Weights of a small transformer language model: 11 heads of 64, no biases in attention or MLP.
MLP neurons of a small language model. Each row is named by its layer, matrix (gate and up: input weights) and neuron, and shows model dimensions 384-639. Each number is 500 + 50 x the weight over its row's rms, rounded and kept within 0 to 999. Numbers have three digits each. A neuron's up and down rows have the sign that makes its largest values positive.
Before each neuron's rows, "fires on" lists the tokens most often at its 100 highest values on Wikipedia text that the model never trained on; "fires in" lists the words (lower case) most often at its 100 highest values on Wikipedia text that the model never trained on. A number after a token or word is its count.

fires on: " which" 21, " that" 16, " this" 14, " This" 9, " latter" 6, "ing" 5
fires in: "which" 21, "this" 20, "that" 19, "latter" 6
L5.gate749:619491507486420511487452498415488459594501496495569511440496493361435521549506606473475538422586482497390462456475484542536508578568522611519494576490497506481549470464489471427503449505551545471419490510525476626511561529528482394483370468497511474573407526408574499401495524478545423428518459451558456469507480461501568484540614434556500485498411577456503477519499542508466485525456508563499446463522551479467529447507498465522438496510497406529551455494589403518385462484495494484466519503436406481513410411555519505488537411418478456480471515526516584453501479522501491499532407494489483562486530507586524469488533553485538465453460559480511547553502456565420578450522506487482535444541494467506447502513543556429539488439431477498502533511593536394449426392570502
L5.up749:441509478439497468544494469446530550604500550591420451491578446523506460469574423524508460542533552475462537446568479544593513553508438513567449445475572505443516595466561488492565448442447496554528474505511408495628562514499541477483514523459546503516502497429535507443501524468445512417514517500469538581421515427461508475563603579493470427503445485440493488573494409475533477471491512531477567496470571499464476444524583546473531491528525395465507495443497520502539429445575440414511571545497506525493566420547489499496488454499441436524553512519505497580553592595465438467481482504502489448395571448541539652591506564495466540424571504542537452573481496515498500560483471601464525485496567509515530504514556450553481418472487484436415486475535361414495518501527496

fires on: " of" 52, "s" 7, "f" 6, " half" 5
fires in: "of" 52, "half" 6, "quarterfinals" 5
L3.gate557:533498526477468478512627591604472419536530575477592442520520425483427479429406472578534502470488494467520476462499521479474462560430461419468526532554474459500539520497639516494510506397440568448486494553401532486469570466530496543587375533525479411527510523507480628443505556473508527530472436553489495536423421473474447494473486474442530505497472535478522431428506470568567617525546440548556507417493582544505520468427522438493515584394478533457465494521498505527515510456499401564545449533460515614545486440509554570570465401472448489524517480612588459530645651540474579591515486553433550466509464495461556516584527520469488462542576595492533477608448566534566493473547496501542601518505492482584517468460481565549541411568513515347460454449513445552517536554480498
L3.up557:408491492537485540422386450511493527549547585549508649484470492508512505535495516534500454607487463501396494492511561495560579637595472520482455493569523447516475464482474527484464498552509491537591423419469435499450603423560518472436395499458497453426558470448519401365432572513510539537417459585555439512347535410511490477445537535429510456468493483507568504501405514547458548519510506430474546502439425510518573505513521496454589471441529496422430580521476519425480497505454492497528533492509562615522491381425375419465481463496522496542547464538581451453493581481582555507452470500507443534527601495506506564553468449499459543454599475461488482447503522414495503571469520403491501456468491577478518500482496547581513563512476435570534481481449501575468576490564486

fires on: " in" 27, " under" 12, " during" 12, " to" 6, " as" 5
fires in: "in" 25, "during" 12, "under" 10, "to" 6, "as" 4
L5.gate1073:478482480378538528447495491518473529516474606532584577502539421565605569518463478410452534449544539499491456556526529443561505500520590451427459493391568551474590501554466512507543459476510596457520530499505470443474346367504434539487429457578456550422549449503466568518477514528508519488390488507483538549491559512375524503504567537504531570462536462491474470529548537528499453472460495538521413546489444538485488498518486541520460497468498553570604463504415496484511451564550528508565519595524474451549495544475421491500445549528547517574420479534453483561507503453475564434600523456440519555474526427516543509461466457455578499424553519493533417511455486527468543493505426522549515498417477499497447463488573491519575504484418510645491538615418513496467563541596528
L5.up1073:529507493486507460441437471572393456485495472447475511543491457418521553515570435550434529564520495531422465466550489542429470503406593553511534453537570445485521521493550514524421511401519491488498447480530530580409497471434517413470503500518511493487449512577486518485465521433511474408597420500443626486510425464534506440532510425527568563453561498504520497526515443527503570619537521488513513492502456551584493585488512499506533522560602489492474527546488584464489481601517428505464488543476467484524531499416423587484474483530418441557531362491517551503453464622533585506569447449517475522493456515439526384575594517482528470412487433482484521481544459404484529500510505506440508527511434476499417454532495466448544567457449522557494489437467489514444332531502495

fires on: " that" 52, " which" 10, " what" 8, "il" 4
fires in: "that" 55, "which" 10, "what" 8, "court" 4
L3.gate185:477510580512409509392538467478536437411519468538608505456527516519428414394541603504542587493517541539471445550485553491469526480567483456519481568546513470586513438416492509601568555451494527505460484554463588519555570535470507450575565488515477564525453537536551491469475566473451489470554537432593580486465590584493531515477437501610477471538547419409428537505461593525533477482512521405562460497523514544422477431441470501482655515547558431475546474530420469437488466426462545457511441545450433541521413521575399579525512509580551376517477494491458514478490505440528425502436511568531447536439486500439457449492493595500496479609539586481519513520534442584514512477507583487443485544445541504540486508456510584527477499485464419455571467488520417496504538561473554
L3.up185:460466484503525515571431424503514448524517473477487420484477451506551508589460575524451565503550524476574608521581484461519404514523483465565454473536500491460469551453524534487542481506384455429560466469421537477496541527482526543411460485486488580490532550495497480474535526507589551486407537481526472458514509526494532547497520472481466441438457571464432571524436422514476543525461418497520595563501535553464517524482620575515428486533508507402376509476516443531547461506647586497549523426626429591425595523520474602411529483455406489523489461522502395576509567555487508439529523485488471495495564475548473532454472548409466511431477507530514482445461517556529507540517497460436512559480407525446499514474480520534401553473513495469553478414513483481543540531498464

fires on: " at" 53, " At" 13, "At" 6, " to" 6
fires in: "at" 65, "to" 4
L5.gate701:454450490509429526506427539400516512480507581471506467506499497494479395585488502439447438418535468511388553491523440427504630619513474526472556493426534546573526558508574508513549478654554493455429437563474456614472510503534472529464529503498477423451483544484512495520502496501515393554502559500514552616479463491411558405417541540517500536520517504435547492465546426439441524539544495538537443466569512489518623432487507523494560466550531430595503516492529598468562555482474489492537565412530460496483459514561525482535521548531517473581486521515545443534451475491527474450435470424484457556430537437447476446493445567526552467482457496459444474459560503559535591453473499529501514404499513517509571571500588481525474516504460582509465426534470515485405412492534510
L5.up701:483492439462641510465520408517577572554513528560398512462518514481488514471531550546519519474548420474523552565479563512500464484466485486556556508447522429544482497424462514516513586367399474430498581430481573494534480526429562559472541460530484502500524472552472548499443502457496529457480452565603573479561542439534559468538603348412521484505519476532513507431439420551603500607567453412373455559544575486473469535473450566510496608490500471442481467485497532477471499509446442436519425473479415530579456468456477541489507480434477497598426475534560511467450559533525493475517405486478568543544595453462433484508567519548511554548515557439515520524463535527570410486575514375572485527448485465481525575491471459449501527478465412511508545516553469567503448514461488

fires on: " as" 59, " As" 9, "ar" 7, " played" 6, "as" 4, "lea" 4
fires in: "as" 63, "played" 6
L3.gate311:383542562460525516553454607505511599551604576492613505482419361655598406464581444538517488403533533446445421525526542637461452521461525589513530449566462469509468509486487519532542522489452513464584423440566507542500546515474493487534469517522509487578547527490574453458504505482490519397448423432479560374559499517497503463467481430502456517460499584466561485478528476507566522554492484493455475495536476483548529475491549622504512502449468445471445481579523513559515452506481533479418464395510487538567508528456518454474395517527521508486427510515444451584486429512592570448481498515401506378545545543504476535540434499474519532501501549506536477519498477425464518531453424542560459449559498528465474540518485490507506483549471606536525499402464603493477529505512486
L3.up311:493481593442509502510516557490570369430488543564512545528435384505474530488438517476444550551539460391466487479450571514453465535511460555515440457504498513496469463447560486519431479520424588474540489441529584539509467509466500478428496495555472570467387460516452433534541581530456494527425389434489458518605564508530576537412455520550524446392503525516506497495624509608468574505480461591534491631547493442547543478553443534534506531534409548509453549479497457569541463495425503545436482443500545506444531616442493504561522509560555533607434410521449605522546524493523449468586476504418466582550498531544477364491473451378558378444534459485554440455545548467513485536455475483578525427498422484444517543527459420442533477501506452497590487659468411504451451453538399

fires on: " that" 30, " which" 17, " of" 8, "o" 5, "om" 5, "d" 5
fires in: "that" 30, "which" 18, "of" 8
L3.gate145:534524483496499432570496492484429524545483545548536550522562424498472451446496503525518537520592488512453550403486513467447445518551534386455495488464499420440475545516527517420555519516507464527502548442429450536572515514458526490554533425437530353550519506483539455450524549476483485489383561490512448403433484414544520553516547562604501487452472419418486338456449525652489447499534520531436491522428469522503421505511492482528493542473483586422583528541541558507556410432521536561374443456490484543478527530505500484415494443470539535520490494605442424491486566520516569465550503526424564540466427483577549444450472470463546484403434615515416582514509559503579555649486519452601432517593453514539457542484523462501509540515543426501545478503491481421483464531544556
L3.up145:453509524575499521488444564463468452534503389461523445537553453460483431510501519510432519493470550463619568482484447495459467385471530560465594433560451537507488615486523439495484592437509474428496431459511537525557499584421527517547514473487558509517509542579441567566408413455553457478564579494451471515558571495466577501546540597534431454582425546486432478496554471521501543532539502468498454439512429462527447548588506522543532521455506462419534441424504463511560437494551564530511591551457538483376485547553417513480462519538506539464486517498520550511478557504477507471514585408459452591456504573442492399587494463298438514467526566544565484571525530450513484494535531468484491464548512489521502474466420410522441402525483456505505570507448508453458464558450487

fires on: " at" 34, " from" 11, " the" 6, " of" 5, "mo" 5, " to" 5
fires in: "at" 34, "from" 11, "the" 6, "of" 5, "to" 5
L5.gate685:476356514528503454520477482419527450442516588465518568546503404551524492467532468514470430531587540396539576518498429378581518465447516509516481492499542465545515511540440563513460521523573501553546498557436496564504528490476568528486442493514490517558435471510448636511522558532489486501512485418615589468461492470496399490527508543482546577528450460539541487521507419513515592467534436513508482513533502430447472555608525489543449482575441498423576415506475554551549502568436517495410471537547500519630524590582530506406524513476589518469457531494367478451547549487487540599494493520491531477506541469522436521460487554520541542452426507435525473596479489566501533434513507435494508537459469465514486538560400492546471537406458442526456595464474492506466420619487502
L5.up685:471546420539535515407512545422435583478474548597520479508464486543473444514456413567420532513491457451501518492481525502459440546572475534417489508546602422457440406478569534570559482481507434518531550464408453453528523483562494440505569517498519515514395536499475545514465507462466378487499452495480472411464565501470452444484482512526512445577530498596471436485501501604478483497407526448413468453474437433464477573571477417464478558567483482541523533516513544497504521486379504552497453449494372487521504529451515607480442480496571519569331592453554492504515580554488572425447499471503483560483512504497444423529546467537520528508533405467512468596607457585569551525418489550517481526509478530520516621517434405505499458460552586497514459472485565477518411533515567

fires on: " as" 86, "As" 6, " As" 6
fires in: "as" 91
L5.gate408:588479538497401411581511524558529464467477580529563500445506448446478390445569494497494492568571493463464490552503550499480520440546488494520504482516471422526494403493444539432540437504529474488602604442498569531431563522494551446451472478528548469491501518436515508599449505412514536496554462330548490494517559513498554462490500445551485476525477595447493546547373466532463485500461502541500523375442456566545531477465496505419543498586456413472614482536574481553510528518444528546557491396563545635561506477540462469507473460507496514484470521579477517523583525483564574415488584496530480474497483511458497496457382478368490565493428451481510456477567467454414501428565450464452417555489434512565473423431499471499610477553412510556403499490488538497542573485414494
L5.up408:600475490492480479512463531540638504444461577495542467449433377441504494419518499576484505435556461445492520431544491463510493413487589492459532425545428470586594540493480480429501547550479438536461496498588510507446509513493421411481545528430554519490493487465443511457521524440414601519426446518466501500514530583630548554393575560509514600542570475494466491469479502555532535522465393533442537451464595541543482470431466473482507455546463423496590473573461533457556601491497479451572476487542547575548492522456419573493526444444611575517553566544516586483568527445553611484490473528437534459557514561498569613464460503508453506516528532516464548543526437492496484536508545469486460455483475582441461575478460474484472473562517505528429536505594578456524515478519448

fires on: " also" 22, " that" 17, " who" 17, " which" 10, " and" 6, "ly" 5
fires in: "also" 22, "that" 17, "who" 17, "which" 10, "and" 6
L3.gate188:495396512574461545527532487513491501435531504416464452457541624551482560527435514559521429551587560522509498483478441586609490496548533555553582471555574481493475402518539521496545528523374464462428516602530524594404522547430481484540481430520555446599388553510474446516574373466518497462427567398505520447543479483512508430491534545488595572513429562533459485419500528524574541528473440628457518505555465535436514453457611469518516541469444497478535427490584417632531509517543485540477432460527513544497515465525499516541480560504581455453579455463482466474512586437484477493593469477523517414461488422585562484512481579468537532409496509470535504502500487511419531469554512471472588453557476421575492470477444494480510461507474516488487541549494483546526568450518456
L3.up188:495520493508625534520437447397529492494472519521397485500550548510486479528449525481471577566430404497522576463450592614520567523472524384393465513513509510578533499470491457543434494479386445473481486561483547519527452444542531506516399581460493361474441551448515537514564534484553462547469450557415492403440528529508587575438496518415573498531499456407499541465434522554458486460503488522504516427451355573458496495524488495410502601507538517470499418479557486559487469461445503516491588473443397411430457513530576524455537516578551410509476521626506473414419616586429503482413486448459519415481624541436574506457464506498447517539456548594467564473571417516550502489443494433567474476524615387558588495386493502495537453502534484495503460547488454594457537499634555

fires on: " He" 23, " he" 16, " she" 13, " to" 10, "He" 8, "On" 7
fires in: "he" 47, "she" 19, "to" 10, "on" 7
L3.gate1197:529531505496533541456506452535485437361516509475525482416478493566527414470545550445536473524509448498512570457506556438581518556539492547560516563386509598456463530489444405446563510483584482462465531449566550464496427540466495515402512499435384425511529414473571553458572542574488591448486499450468501462448434467498506489593493536473512506613501495477520625538561484522482568406536523554488549405485576525558479488508427473541574487572511509493500512425512478464606474449560459507512579500458488568488402520433468485476415545517491500500503459560521504477485600427453517493553588462464473540533484468552437515526506527433572412518536555527499556482392411452521493468474426482531402509511563551510603576553478439450515549481459449493456573483490528475469521552560576
L3.up1197:506495416507496529486577520543444445424465553555487521516465499442483565459471555465633568482500462370451415444406593496518493587439555527512599521475517507490437439492415486484488562485460578436610576632550514488491456432514490528571465347465527542551512472556449478444432505427545443506405476433546490525509469421499410366527494517483583528521490485457488529594452404502655441453443542577486495579447499467516495476604455464496467492448539528435440461474413491543514568430515550469546481530476572440531449568499534515521533596533473503469468536517457560506456549548458518504536483530455487476541521525478582544462550506528590581394594486464530497401436571456553485486477581486431433490521575417498461465506496471477457570466478482512450463506496564549445589557571485